Weights of a small transformer language model.
Size: 9 layers, width 256, 2 heads of 128, MLP 320 SwiGLU, vocabulary 539, 4.9M parameters.
Architecture: rotary positions, no biases in attention or MLP, untied embeddings, capped logits.
MLP neurons of a small language model. Each row is named by its layer, matrix (gate and up: input weights; down: output weights) and neuron, and shows model dimensions 48-175. Each number is 128 + 24 x the weight over its row's rms, rounded and kept within 0 to 255. Numbers have three digits each. A neuron's up and down rows have the sign that makes its largest values positive.
After each neuron's rows, "fires after" lists the tokens most often just before its 100 highest values on Wikipedia text that the model never trained on.

L5.gate204:173158146093090112090113099095128116086166082114122148117104153128181123139126125099127134148140149094154110159127094136113164077120134134115123133129123114114118121177145133127142144154147126117085152146143152101089141154099146141155113153095104122141097108158161111072130103128123139152152102097140140138140161146135157173078150122097120141145131138115114170086122139116114111133122
L5.up204:117140138091117154118103135126114139092126124148139113069148138184118161119104162127139124123156143133098119102113109158118139161093113110117129143149142146135136147133176143131111184127175183123109167127144131133165090138098111157126116138130124080099143090083101134136130105113123099122133153084134137117136135090113140151118129179122148141065106108132089137094123121089082115127113
L5.down204:147106102109149100115132129157126099142134086136114110096113135173106142137124143112123163129099119152133113134149134174136100116132116132123139089134106102127158123138105133117121166119153117102146107142160112134158139132088084117103147109115157127115163130129175175142163158146104163126173207095117169114122097137119112143140102142077095145137136145143103121139130100127166135149090
fires after: "gr", ". ", "s", "us", "os", "is"

L5.gate225:125084148126175112110124154142068141146139134132171156103085142128125142177069143149094154114133120139112098125149114118104146119166094136109167136126154147131122155121079160150123115150137099147122126154165130159139136124114110131160123143131102147124132148125163162164118137093090137159123169138120128107211083129065136156145116136098127141157133128134136150131090137155108160108120
L5.up225:109104139125115133131115109092134136153118083093113141130101101141144089111133159150113117176168120139111085135127136127146091143127160118148170096101136118123164170162138137134136116087115145092150134145120150127087135128118132133068115111104162102184115128129156081135145107141103106112155153097145116117115127146148102129083149072106102130139125135096113092085100168096151151059109
L5.down225:115131134088175127140104164094114122112102147140127159162167129121127102129165137142145091111115118120141097119094129156117129126148119153134121170083131091130109132119096122117147113175118133129132143118148146115116101170129165135136119158093116125157094185128129099122126112117107134153126125114154128113124158148157151113147111161141107179127103132137138164105143173091123099151153
fires after: "sp", "S", "s", "os", "it", "r"

L6.gate246:126133134158089116162114094153110168071162114100129100128139132142113136121114132097116117107144159177109123113132113121111115108102092152099150152173125135135129114110113099140099118140122144147121119122135136147134110146135106106133105113147098102122108105111100149165086118121146104121091104154150082156098132094040121104103151137092112107130109098138140128137138186127165157104149
L6.up246:138116084155125152217122115128151129117165169125112161100113088137119138114142105119111109109113117126134125116144135090188091126090132108111128082096129147133152116121121155120075118117136146139082116137100139160103115110138139105129097087148141156079110118146093114113124124088130094131102129089133095151133164104126107132105118129142150152132156154096090139132109189116114172131175
L6.down246:133127119125150078187132098152101153143116078120112095088140050106121141086088110139121103163098143118142126100106143141151105099118142138134120115148135140155174155142135138125106138102141156111101164095111146152157142117131075111126165141155113157150173092142094116127105122100139122112132135107159179104120112112073089123140141108137140102143184112133111109120137153152119122135122
fires after: "m", "A", "S", "e ", "an"

L6.gate80:125130118082147140160139178155108108115117138106113136130109138134158120109150144148117130131109099175166114130134141105094167124130135176133139102153105099125156157100144112140106139125144120123134100146112158193171101143131190125112121152112134143136134147143174134092133115113087142093121141164141133120129143137130143154133123127117135135163140103158150129160160140105105136109110
L6.up80:118135106140093106088130139190174136127165089150123163093125108140137115159111107151102143143129104140136122085130131144137135150164175109117147119164145135124091129131113140119181144120090125151124125114125180113119134123125101118109141117116132155127125161166128093128171146113130136099127147094121158119136069179101141116151171130094103150146108121151116133113107141104109124125110
L6.down80:123101129088090153116129133130111093116089133125120169097110149125126122131131133120141125148064112129133114128132140126095089111120125147103136156125108121145143151099132104157080131144143140150163131110101145149126146118084152125163102085133094077105155119139164133099130160123115110107082114108162110112113145187165157086114114112091081121100134121138116126121110119141096115110086
fires after: "h", "r", "eb", "d", "H", "f"

L6.gate205:118157127132124157111139101159172123115153091110100146130167118123080107106094139143068100111128151138122125101167135120087112146095098167139102116129144108179093129094113068169123111106105170127106118114152149137133110152097143132144145123154112124147157103111145140149145143097122110132099076142115116168106122152143125113112138152132104166087162086130123132146134112080112106168142
L6.up205:097167065119104112116133131097154151100120120081127104155161169190125096124110146149109133141149129134108141122113117191126129134099116133134091169152135123105134121096084113127127153136095116089126123126148151112157147171149101150170125117168140129119125150116168116148184134124133102141153097095118096172086177090145127139135127126123090148112139100124114131133131105095110095131125
L6.down205:084145135093118158091133144108199124152136124117117117093122092116168134151116116086082142120145148137152131118117124144136142145119138145087165125164102122126115082108166117135123138163120105152144116157170109125140116190117119149094131132124148136146089153136157103138121143125151143140116172122111118080171096119125116144150133103167149176102094158129109093096123080132165095176077
fires after: "c", "e", "gr", "pr", "r", "C"

L5.gate197:151201110150125137093173120134143113146092098129120099142114086075129128138141071146121131144139093133133145158130151149096111104131153137125139120116081140172151125147141115108153133065130087129144112126159155188161139129175144111153152134144165118168146132076137124116117130115116119146104151182148130101111131107152092111136108126072107074068146121122143112156095089132148146095104
L5.up197:141098148106153150117097112144133131141126140147071127133111143117118084132141122128108134118099109123106167140138169139087085123141104106199121128147139136123156145139166171121174120120146118134135145135105124155133149120127145094122177132100162065160087134112102151116119063138142144111130147127117126132133098151150170106143115104131097106125127134113132149134149113178112175120095
L5.down197:119118137137166156167130103107129108135146096128130119095203089130089165129092094134116150105135106152123139131098108141082117108143148151124165099144143107129169125143156120138084130152138123171122115091088100105134142129106090087132128112153128112135085159115105126146146162090085130136134114142104120124147106130100116109158134141140105137100144110121143127130186107106109094108139
fires after: "c", "ro", "E", "in", "e", "C"

L5.gate277:152143094149130151153139071120146037117103106158120115130151168128156166112109126120119128094134149137102115086174123139148174119086123119100165076136121167147158109155123103134079085126099097091127098172114157121126105123133123136146117098140154133106153144141142140112109131130165122106136082107098141112151129125151122118113097129077111141147109113129175134079165111140159079146107
L5.up277:144111152133161094121132140156163108160100153141109137123166142109121159134135146155139121138097102128129144138144077103129155127129121134113153106178148123103169134143139120109131144141133135110113116048110114159113167126093159109133112127147115139115107129110165172136122108080092155116135155147104108136127128112084157146142080139126085131155101128145189119091124116116175106120125
L5.down277:115088133148114092136098116110104126153087135198146109104102143159097107128138114116138128114098085117123128098142129134139105142151126102136154143120078116152140176127151163138139111095095082155089114134133105151088148122156145124115135115157141109106108103130160115121146165133109126139105117106117137174112096157102123144130107173118141108104115105193095183090116117131177099104108
fires after: "f", "s", "al ", "T", "a"

L5.gate143:109171119143136098108129116159161119127137120091135079105126127134168178091117105180167118145114106116157089153101120150123129081133116104093117114116121127073154127160095098114128121145130157158142100135125119141138104123110136104124201138134087111148139144113118108146146104113096153104163154121121079158146118115150149138094161148089102102129168149138114105078150101134109134084141
L5.up143:115097107149135144131120119136108121166177125134156083114127182111145156123156132114139101144112113127128107100109081086101162104113091097148119116134087132134131148160148155126159108117082167172177102146113130109113106168150139109144116097144143131097109109069143115111138121178161153157149125105135117123157130080145122140097150129151142160105109135130143127145123105141159116127147
L5.down143:115136131162109103118094119091109100118154165082156137095117139095146135162134128096147124108194176147149131102115101110164126097128103095117111128122124169091153086118103148136126133086130068087137110134155106113111130135098082138100164114103142082076128160104161140150123113100106153107087130082150124116133108112119114123155156121174150103091127115116148129156110074094114170128102
fires after: "k", "v", "ar", "u", "c"

L5.gate239:140136109143140114141120132119121114125099116167145123115112087123151143125152149118164106115117155096139141106142181128134115111135149145124095081112139136158169142138169179094130101098126087129114158121154132106156142122130172106104103121085130099127120164087169100096170119154159101140134126137120094125153107127107120157113129140101091103149096180120178114097137095114153111061136
L5.up239:156136158092110161143122109150134103094117141135142127108136160163146096123152116162114138117162102158064156125164127107162116138133150100155144093116096141124112134072143161133109146136114094100129109102140146141119117134093149115089179076112168166149159130113121122119086123108140101109119147119113141126155156149145170124117149164134089147148123084127180147140127124148162127140131
L5.down239:116116105124101133085144124119136126161125105110115105137094112130135129106154131124100082178126134129133102139111111138136141087152147159131117118130143151092118144126111110143127123155123132118142123128122134133137100149143161102126142064191134127125098082176111112077125114093159092136096141110153119150169129119169152149087132145130103107143148106110145144143126141090118157144118
fires after: "E", "r", "cl", "p", "l", "ro"

L5.gate178:139095166139155083123132137126134115089132138069123162119129140097150123143144144141144116142129163087107156132137105096118105130161101140102091093132154127170094150148130128124149156137063133131138117110114134116169169110130138114137113134131149137071131137146150149185097121168107138099110125127109162089092084131127102163160153146089136138111147110118130097131124100147097172103141
L5.up178:117097112132144137159125134178146151164140095186158141131152106117120070144099133122121120121115129110140154109137158133151147143131112182172141127099147131119143161126182129093135138163076102156086114138131159145138106108150143097112126147152103154140184122111150119151111142118125163134136135107165158129144110122123102140167149116125158123104159153092093123099121143150118128193138
L5.down178:181126106147179185147119080119146115098118174087065147136142130119096102148105103147114124117104155124115137149148095148146148134150148104131164151152104129111126081150134103132083128144145139122108103169110095099165115157144077136101130145149119126127166093114127134163120102111059130124119145095153140124105091170134125153132108110120128121136123117122133122141168127132150129106075
fires after: "on", "con", "ar", "Ar", "pro", "rec"

L5.gate123:150147164112130091173122116118099120149097152140142149122131124072134113153073125125143106153127128097105143095154099076135107139079093082109148098141157128144112113205095140134169123067091113128128081110102132110116114152144120147143141098079090120150132149094124150125109146138122097111125146134149162107130103098122155104131111167107150138111113119153118087125137142136166106122075
L5.up123:132133130143126142131171118098179105145143141118127121139130125154167123154134158133158111114081118147180131147127125121104095118132086100154134117119144121145126124111142094118105117113123084154121127129088160141113117145140148134183123166115120078137126117120137124141101144140113149102119144129098133145121069125151139148105140160124124194167133116114086120150135158101145128141101
L5.down123:193084135130110108167122130125143128105132148117099161125135109115108126143142120134113147108137088160118109138174129092122127134111121113138153135086166138112179095096143093154111123115107117157106114116096126157103111159099098124158070119091118102163082119132130117109104121098087136137121123150108102122140162093153164127129129064183153134089103150135083160141141102147121115124158
fires after: "ar", "h", "st", "Ar", "ec"

L6.gate270:149102141130123144165124113107139145117113153157108087129108127114113161130136130106139142143147128126117133094137103168108076136106120115143148134122121149121148153158140079085144160155150147114123121107171148124111138167116161116149131126139156155161115144139163164100120137138124133167142118123108119097131117118136107106098107150100131130119097129118112148196117183136147099074140
L6.up270:135115152229127162128150112141173116141155142116128122114151146142129170144077138131144125108131150161072095089096138148135109117108159070097108145102130139145182096116147169164165161156147145105153091140152136128145127191109173114101114138107094111127142133151115154083138149122102131144127102141138112106124118127096162139143131131137121133162152174130111125127122145158157157118082
L6.down270:123090138098146122072111157119121150118148139166121140136145130096158143110106119078118147143100082096105148153130156103164140159146130139107129135162128153129107133146126120118163136095134123135087119131121112114103097115123148119093112100150100112099072104084162166097126110167093180125129148152141152122111093121092165088152117115110169138147131110132139103076171070139089124107140
fires after: "ar", "Ar", "2", "1", "."

L5.gate71:137164105142101146087177120121113156175124084120116127120165170170121122118115169154162171137136156127127127160101136160091078129124134114124132155110133136173098143116135187126132126166115160117166131125131099126131096111137139178131194101084078164159094163142122128082147146107126156157113138149116151119119102151164140121126121143094109133128074090147161134136115152153086105105110
L5.up71:114115151128148103107141148121104125150153163126156159101128115133123114075133154104112122133097143131168140145080155116151125141120141171121115094115127129153148128091141125118078164101116103106144141111111129159118116123120112112065122169096086110146163130180136153129121147097147123105125125082122182135121131103113155117151129147167113158106095115136099094128146126149117107123129
L5.down71:122129138113164070099120122091162111133147129129091145150156139142156138163140126190139113124139144096109115158089155124098105162168132095120105166127123101138155114140129106177104133101096135111129142148149120121130143125148089110165117141075139161147170158136129151086123128109132133125133110063116118170141104110083122131144131132198118149131146120162101152157128097104133052145147
fires after: "p", "s", "r", "k"

L5.gate128:164175144087117128139137124153157100160127140121145079105132137102118136080080153169146116156168165103114135133164119169150101091106100114128096168137124103103139117136173177138127133172100131099114148135133096142099109093139112155107130140097126169079117153141141111173109111125117153166133136143171080136163120109116154150125123127173146128121141164131098174114165160123117141138101
L5.up128:162135138090165102149150131119109149167163157143150127111171136143080098168109128128149146160139134130132125133077095117119110140087104119149109128133140144141128142144120108150111121115120107143120063106100130133099130104117121121116130184111135159140132160124142140162123112108103139176145167119108117141122130116104111139123131196116103152158146104112080166094138189112129131164170
L5.down128:101119119083108114146096131138095128130106101124139090165140112143169136183135141123129149129127125129135082122141129110150118120089111114140124170098105127119135106097141149140133141138128151164133187126168134089164081113159119146145145151121160088138146117145148133125165173132175172151144141122103160112149130170135171178132143159179133115080158137160125150165170142159134166127179
fires after: "s", "S", "G", "os"

L5.gate155:178131113160128102097236176115145139165147121103116138129141139112154135162120147133150110153141119157123122126121121096153154170101143123094157101118042061119111084156114118121107179126111121118125110154107145148108136124121101134105122133127058113114141186143106092124133141104113113119100105155105113163150107139111171114132119113161109115112115126140114128116155171112123163157126
L5.up155:076142102143113136120137154170136120156158128126110154097160103146140154170157159114102127131163115115171110142154140128152152160174134125102099092129145074131116130145146136125138135082144110107082102132110146107152127097136153127105131140119116096142108129147122058135140113092095111091108068090117083144137146095108172155121159063068123174078144132124124138120136153117149137136151
L5.down155:118168126149135146150131121134106118107133154165141069154116134143145152128119152133114139139116143146151097103175133091123116110159134116141135126141152069158143093078155093150145112118126126111090129123143172119144097117105129141142148159138117124080135126139089106149152118150105123164122076102125098157127183115113151132115113161100111117148125100144151120094125117155115129099114
fires after: "J", "j", "ur", "U", "i", "or"

L5.gate7:137129162131153143146168177143133135120146112109154111153137115145121137160088111172129119155128133129123108111134107119159132095176127100174155095160088113079122141168138104151072080133092145127117133100104154120105100128115103124124118173158096163116155176108131120108143115124121151081166097094162146173125125142144134138160106115128134105154104182181141132126082122131132093140140
L5.up7:140135097135117121086107097117083107141138155143155134110152176145106112172094115126143096173148110126135138124112137124152141160167155106147172121115137132091111110156169146099132127152139088085118122116164140138151138086133150083111131127153136114124159113098099087142142127106126117116135161106140111148131135130127125125150126114096086151154128158089139134117151167094169099115136
L5.down7:130097123131117086124138088138143101115126138114102115104108162126161175129120153143132167102107112184175121129143147142147079077147144104126138167110117133117124147178121154117129116173116180159100105106140165141150101115087128054099138138131094148130148128142112106103135153109107145101113138117121082107113101126147160109146092122130112134086094157170128164145165130103123126124130
fires after: "in", "I", "r", "al", "i"

L5.gate8:105149124117109103155130153118141123138147128124134137091093141111141134119135122112141163172135144126122101132130128142144121099176151088135144141089137165187161122098110137163134116115156160114117143189121130150152180132120129137091104147118137137154073147126127154113164133157101115172089100125108161132148156158139080123125150155126111166155097158153163152106096144125092131098109
L5.up8:130122108103115087140144100069120136147145099156126140107112135147099155132157144117112149157128111101114117132101123113121107121109151132145163113118163119156153138122099112129112070102139135107109161154112134122137148108163130143098132178089192150091123157117151173109118147135107137160078125116083139132122130127110128117112117096128124127150104127150148159143106106122198125082120
L5.down8:142157103116126122120107128111139130137129112163102134183127127141118123113120126095154107073077144140114116068104105104097123170123115159074105125128170123148106082111141080094140118106100103097137120104133122111128087152154118174122135101138163077120145150068100155182135158102100138082119144091140127151124142104107119134155106118092122144118119097102138093113127098147154119142125
fires after: "s", "es", "S", "is", "n"

L6.gate278:170142107151132147114126132121147116115119104129170113107080133116142155081140132129121107138115165125090086128126130109129089184133140114138112134113125113141101113100156144131155141131124093144126172118126145142135154127157159113083148091128107130161084133104079168156106132124115176142115134171121123129149129165123154073162057154136125115087105148122105125137142165131159177117134
L6.up278:145126097149135138085121116145148136112148123121115152113152125123146107140096083122102118111141069082110106160120108091127113105114155133163074121113151175121108131099165142146109169142127130133146100125086143158133119089149113154077079132140110088099154180142132153117174127086127159157125156131094142166135132145109118145096152128094082140143159110112110122165174137134133121145094
L6.down278:115161115169133116164112119156118137126141153127120111128141111131146127111125137101176123110147111144113175109118101140135128135146172156109139099135156109128174106137114160119141127117126123125115156111185169106119087122138051115125120143141153145143126148138105146134155167126146136122109167114129125126155163142172111150088162138151081090098118113075149163108142171133097088134118
fires after: "r", "l", "L", "s", "E"

L6.gate29:129164134115149147151106105153103144182157154106139108170112124158156163124130127116090108159127115156141075115125139121108136141074142130132157110144137124096110117129110098179144174144142108076135155113134144129131108134116136114124080144197170122132106114132145128097144148180125103164114131146144130132120103162153146150136159159085131133121124100122112092127147160162077130107146
L6.up29:200105134101143134124143112158114100104121122130110142140121129111163121122162131119094099076104153134118170156103117115167132127091145116085121144123109128140107148089157131124133175136162151114147165145146147153119136127151118123137103100132114133120106090118137125156080152121080117130146103135092117154122124127135142143122165126143149120094149128102155127134151111092114170126125
L6.down29:156134142151109145096101172133134126136127125092159152121102142145158102168128076158076149095123156125130104121109134136147142136099139105112093118161140109127159135117103135172134149107081123118179143126132163110137146106090093127124175130133125136150156167053117154151135128128141137115157088125155117129134140079093160134129121148126156091141106106141149097110179121130113125142159
fires after: "b", "B", "h", "e", "H", "ol"

L5.gate281:174087148081113138142135080131189141171167109103101124158150101164107164086118143166141103134149076166202091166148126145110112162127153113106112169111126094114108125130121143145130084152105124139128141128107142138111122108100105149133084122141108134136140151151069147077121152125145091146108152112132106141155083148150098147164151174123103118087172123137160131100151125139130112103126
L5.up281:126164158168127112112159169129130134153129138098159118117114104151112115090158138133126104130160111109118126123170121109107100168135084128147163136141140176143093122159085137103116094092147131126122122143134133157111129131118172116128153146145149135159143147090115094135077156130115130135117129143139095157116106138165135150128162108165081115149153134103172137131140090121130147151145
L5.down281:142159164108131087157143114142136129142117138099083122126092106164094099085152171107136129108139107103136121129134126093092123107146168119160125158128106183111160131174114114129133105061143104113117142133139115136138155150119107107088158136153114169127071139128122122178104154114120095105088172096149136139113104137128103123091116102081151098099130117148153135149153104129136191089134
fires after: "p", "S", "L", "R", "A", "P"

L6.gate196:097128107103121137139142129097098092131109110075115128093111177155126137150174113130151150134102129145116165141140122142133118118061178112103145122133150114134137153139131112116132108091113135123127148143143127135127137099121127179124192101102129149110115123157129129095153080161167102127142117102157090141133129123149152106127127126134124149105091122114131117112074114134150102101144
L6.up196:118149115101154098130133163141106117152153136092118157087173165094145122128129143118105158137139112116094113144128151109112109131118119161096161119120138118100147178128103131139170144124126151099155133170109094182105143106112060142113131093127161117139122132156125109083169139137137138172163133152130149143120143152097084117095133144175144153157127126130120149106108175077140155177087
L6.down196:170115141140160143128133157120137102147103137183144136110154100086129153156084136146152106118130143104153161136178124103148135155130137118155111121121080134158150083153140087124127116100113115116089139099098079155122187128106125163103157127129136111156106129135130143110108129091115146138127094145132110124188129165121119099113107117160160103138130139124185093114125131158185081136079
fires after: "h", "ed", "sh", "it", "ad", "n"

L6.gate22:121169120129086095156150134144134145173137125078135127106169104142125145144124090097114123110119120133116137121119111155098117161113122122110145131173099135089142169174104125122111108141126131092120149145107141114116134121090123147094112112139139086137127128131118137135144129100127143106144153121162121129153126079142153170139136151098116141137131117148127149087105139110126103121164
L6.up22:170104121104118141113094151155086111119104091136157135129145149152199138111126137100142172152066129121143133153100130145147156175123100112112156121175072066138183118145160114088131114097138113100158177172127132159111133149143134151167138165125136142109097166131123084119077112135111103117141170144122159121098112113119082117136126138161110110108097139127143133154128122103116124129115
L6.down22:156095103096168133126120180120123112155108211130110103150152091127138147134128118132131138134082161094110106072165071168071128150139125129134124121124105153132132105143124107096126115126102128139127106119077081089123150112121118131092117156093146150116113129106136102134129142103111133115118106132096134103163161115073153143133167141080122114122128111142135075090132125157134130109169
fires after: "h", "t", "u"

L6.gate230:143146140110155098116146143136139134084153115175101152127153125089137120108123141140118154138083146120111133106131134122105079106132134096115124112126093130102127093120120120146099149145129116132143109107151071130151096134103139116077102128104102136176106110123138137148144096118117120135176142103131153148131119135179105149143131153087154103179125123139127169086104132098140093126174
L6.up230:137098070117111123120110145123163154144129151119116129081096124098149136091077151115128165128127134149103139113058128131138157132131131111117129163098109124091154122119124135124078139133096122110154169131134166109111124132109132168123110167110147114095116122081129160169170140158155104175154121066172152153108137142123113089121135111142131104154125145145132117126126129106102151174160
L6.down230:150178133124111137117127098113135142089084100119127142112132116119159138117134144130175097148133132147141119146171071106152152154106094120076129098132125109175094153186097147115119097127108093126140116104140147130100114141184135099168134100140119150114082146108173101126135138098113139133127134111105128114080068160125116101157145159130122115134164133145151118115104191131169139132135
fires after: "s", "us", "en", "g", "ag"

L6.gate183:126121111119132119136145131146152181112142147098114114106111146120139146118121100165102138181070146096140147126153154186111190113104088125143133128129079122127105127142125124109116140094123158100124123100165117143107079116079184164063106158112113117161152160153165141136144143125138124130105119144164177136110158130113094106103121081117165135117149116105128174144144184097091121141135
L6.up183:112136141132137154141147186105113125154100124165131135077136173128127174140147178102130092130127119140122140159166135139139139120130101152172094142131140141119078119131116115149117109115130129134114084152121146169152138146113146103159112138157126096121134098111166126106109146120126145127062148149062103157145146106155183159156167132160140145133139121089174126114181116135128147119093
L6.down183:136117029092129124152160137123121148120145138140143118134079115137153137128144164091116137113133141097112166150140129147122106134145119127158102154145122149144069132140136118094141157108166156123131102191114140130126144126148115112114157129120117101102134144150145145146143142132144113127102137140128166115132114128127197119124145119152115083133120121169137150113103131100142113108134
fires after: "ev", "p", "s", "ec", "e", "P"

L5.gate219:156120122122167135127149091085123135117154090095129113128119106141099105138081161122113178131098131089098106118163162132110126103159126121137102113136121162135125092134147118178113126122154105130132127114119137131146149140112095113121114107115168167123172124137079180114149123142150142137148112132141096132119081132154152131125085132141122148114132140133141192124162121141089166113157
L5.up219:122146119072125119127099117113101121125140171139152132133128093145120094112077165175115121106118129092173159143141141155123150110136143121080120167077145117110147117138135149134149127111148143153106104142135172100161115092131142120119137148112188134099128137078106125112116163144177152097108113164148082093117132106137167135167132139144111171140140112111094106178095121150131131131099
L5.down219:095117144091108124093128127165154133154117135145075136122127119114144108141151107154123116129119166114139141149094099144155115127142111103164140105094147119097100059137148131144115114086142117129103111182173126148133120161171067111127110099064138151141131141119108143142146127149163168108139103128105067128139133141135115090192140113156093132074140106113132098165144122129144118178098
fires after: "ar", ",", "on", "al", "Ar", "ow"

L6.gate259:128097135099123113091152172149154116138154103115155114110134130104133165154149106116093124107129088122123213151138104143128102133149087136123128157106120107073141089142144122139129115100117140147115132141159110125185167144095110092104148119148130116121142167144102129129156131123107111150172124114139179109115146083154118155145131156145117096121145130093108107109136118147114094148136
L6.up259:128147097128095129155098133112132128160143139133140152088173141117085123147164149108108133094161092140139124103130064144128124104151131137119164147079101141144136134129099127124143169098082131142091116153123177076121157177150122112139141149084163115135169129137075094142137093138122171147118122109086110113121099153113092142083163124126128094115093115109164118114116101131136095106122
L6.down259:115123186126123115148123128137164075151173141116160120117144165153161129117178120166138159139166126174090142159134084109116133112159117096135161145148134130106119104132146073164129189121127128113102079098124119101096100124105213073154102144171137128141110133149111131114164160119101116139115118122143115167121159056118137133116130155134141128103136142146095165133119144091152124126106
fires after: "ap", "S", "p", "os", "r", "i"

L5.gate245:114116151097115163130121109111150110110129156111141141072072085097194139110169107119111144115120120139151083121161125144139117110149078126153100108121137124106088117157133171082135144121108118149148129121106155161128082114177148121128080102109130118110097123146135151149160100109130155116075080122113168091142156153122152123103105178120137146144109157128097118113115121100120111095066
L5.up245:146143161091165135121133134151123101115110146142162125114136132128118119092157144185123128112113137066148119152149120171163193112130077144119142106152151182100126129130083129143100122143105121145164132093166156151123137137172125136109097127079075146157102141088109104126127175145117137087089102124102167148146156136111072125144144120133094101120127146140090127130131176157088112121119
L5.down245:091125165115144210136125102159159071140117100104150123116139164134134128108129141133150125130153122134139142089169114127129150144132137139132136129142104108152117133121138159151140126120131115163148144158118142179115100111118120161107155111109161145177112117123123102124140119125129158088083142115137152155082139139152165133171129113108111133122097117129101100138100121096176095076126
fires after: "p", "e ", "t ", "n", "y", "ow"

L6.gate287:191122099129144137147122129141105138186123134133117149150138106144128105130141174131132120115144115094114159178132149150157153103151107132127147096118137179090138126182162121133152131076138152135144122110068134136136140135068125150146150122181093133121086165161142105100143133123141161155124095126095164118148114166096116135148139102138174138096121127160123121116111155168123168103150
L6.up287:141153138132139114110131144133154117098069079150155140125137140109122169115113161125154105133143115119132165104124134122125148194140126157139127120148167172120165170140074141099161128143124139167137154143124133139120148144127115141146195115156146102100141171116118130124136086151146166146129132160131128130095100135127119151132084126096147151092114127113102098149126172133129136132108
L6.down287:095133080132108128116101080156148120089094112124151146135099102126104141073093143166112135125148164116168107130103121152088103149123130138114116133100174140117118155155069146107121112104146107115118162136146091155142119100133109156120066143140103126164118142131151092131162135110126136144132103113087148116132145127122111136162139112153114148111138133119123146102137154156141124149070
fires after: "f", "in", "F", "a ", "di", "er"

L6.gate114:151181149142155128132147146115090148160128140108132146139167122118123119095109156105103146124145103098080157171135169125084091124124121111147124134162110111119136099104095141106108105071121092036116150154125141122147110095127112088120119129164121082117158171139108152116114103160135141145095126135128095124153147129137097123192146154120122121149166086128117098114118125164119141153142
L6.up114:115138166138147162145121099124124152120073144158117109105121092123111128096168106133144132109100122138135082108130123130135151138133112149126142181157121114117131165123144101115147138114101157119145158133156098111110149111139129133152159095111116138120109112136108154102134086132105144134090132156143142108154140145159121102096193154115119159139136090085117137117143115125133093123094
L6.down114:096177070135062128132067128138105142136118149128140133105104103147120141117119123129137120161102128096144111117153156111152140084127114107138120139128180121146172157131116118114125089093100133152146114100082115107136116126113094168137135104148145140105127078111143108101150120069128125147208111153125118098153123124146087111126146088148174117154129160123116109144103138107129161128141
fires after: "ri", "a", "i", "N", "to ", "t"

L6.gate78:118141109115159094137148143156105105088141101155105132136137161144180113104118153115148128125149139059128121140142172099092104116138107152101133123092114135136149094140110088127077112124102136145108164103170140102165106136137116128187111118158113084146127157147112170124161105144089111137122132148166141090123138125130136116165149146157137144102147116088167089180113083132122108114149
L6.up78:112173085142156106102101112112117115101143169126134134167132106102105138174100129148126140095063139126164112071132158177107098115097188103158079143169153111173151116132119124126122172112110127125103134093117139138150126140146131151116174146123125141120082147134143125113136120108112085088091115160163163092138081123145153175121122049083172135118118170100154126135103130161127143098134
L6.down78:145099151119109144105156140104130137108072110090136178126118134121124138106129127129125104122153116093086135124141148070100124107150146099100096094128124123109137170142160143096159105092135157154125093124109131148099135101136124132105154112157079140158135124158121149103128125119151142123161161128101103093154177176110153085115110168119165150155110104083102142146134151108152094117120
fires after: "f", "h", "av", "F"

L6.gate70:139137098139121105129142107081113162128168123137117106110133133139148140116106160120135118139147129126098143102144119093149139129125151166112136123096113150114104133136122146135116118156155152084121126146086099116134118102133145114072146126103121144089096126141104108131142131163135092152094117104112122144108122129089113135130125174113116095091184092151135169135128095138133150093111
L6.up70:101150085143075162115133123135130137163119146138133158122140128117109169180111134146119122134143121096134121106131102094118139136117098142145095093124157164137118144105120133104148143113103137110142115129140114120129088130158144138151089158115146103110143136104139137125075110179128104122119142088127112134112112119167161138106126188161111154096167151129081114109100073135142132135196
L6.down70:135115126154137103106114118175093092113116150125156110155122055093168125182126138140119084071149125123092163072186093126167153101147147168117139111162140146164109076154139103093100127124120149128144134186164105126143102146104175104157147136102119132131127138136163152101174148102132129157109109147131129097105093126168103105124094119124144135133120108128111139150138131122128097112135
fires after: "==", "es", "d", "s", "S", "P"

L6.gate132:121093134120121100086180138105133111109142099118118109124151084122132147135113144141123123152143130142136138121143140129149129118130148167180157151078123133114151153120119136170143159105142132164160133118143142139126148135141085114104131118095108103136166110130122125097150148145137136100099100119153127067125122143148156089135111142098082159107114084119128131165175117130109104122148
L6.up132:147161135100135089116132131128122136139169162103135157161116137126163125122124094150115124148121117171132108119144143166115144189107159104145111115116099093162108120140107113086146144111146092127132122142128122142123100163105145116117090088125159100152164177113068086116165130138185102113112135134091130091127111151175162128112104115144146150159094089155160098121144114159116110125120
L6.down132:117102163131132163142162094122149164122144131125099085140174135121117088117106154166122127094144162143105149133136132192114107118126118161099100141122098164116181105063153175146147093140139108138130112159145153105114130151122154113111125142131100138076115127140130119133122158137128112140177149061127140099125147161104156148148114128114122123140115166093145137135109113142140110086143
fires after: "c", "m", "ou", "e", "v"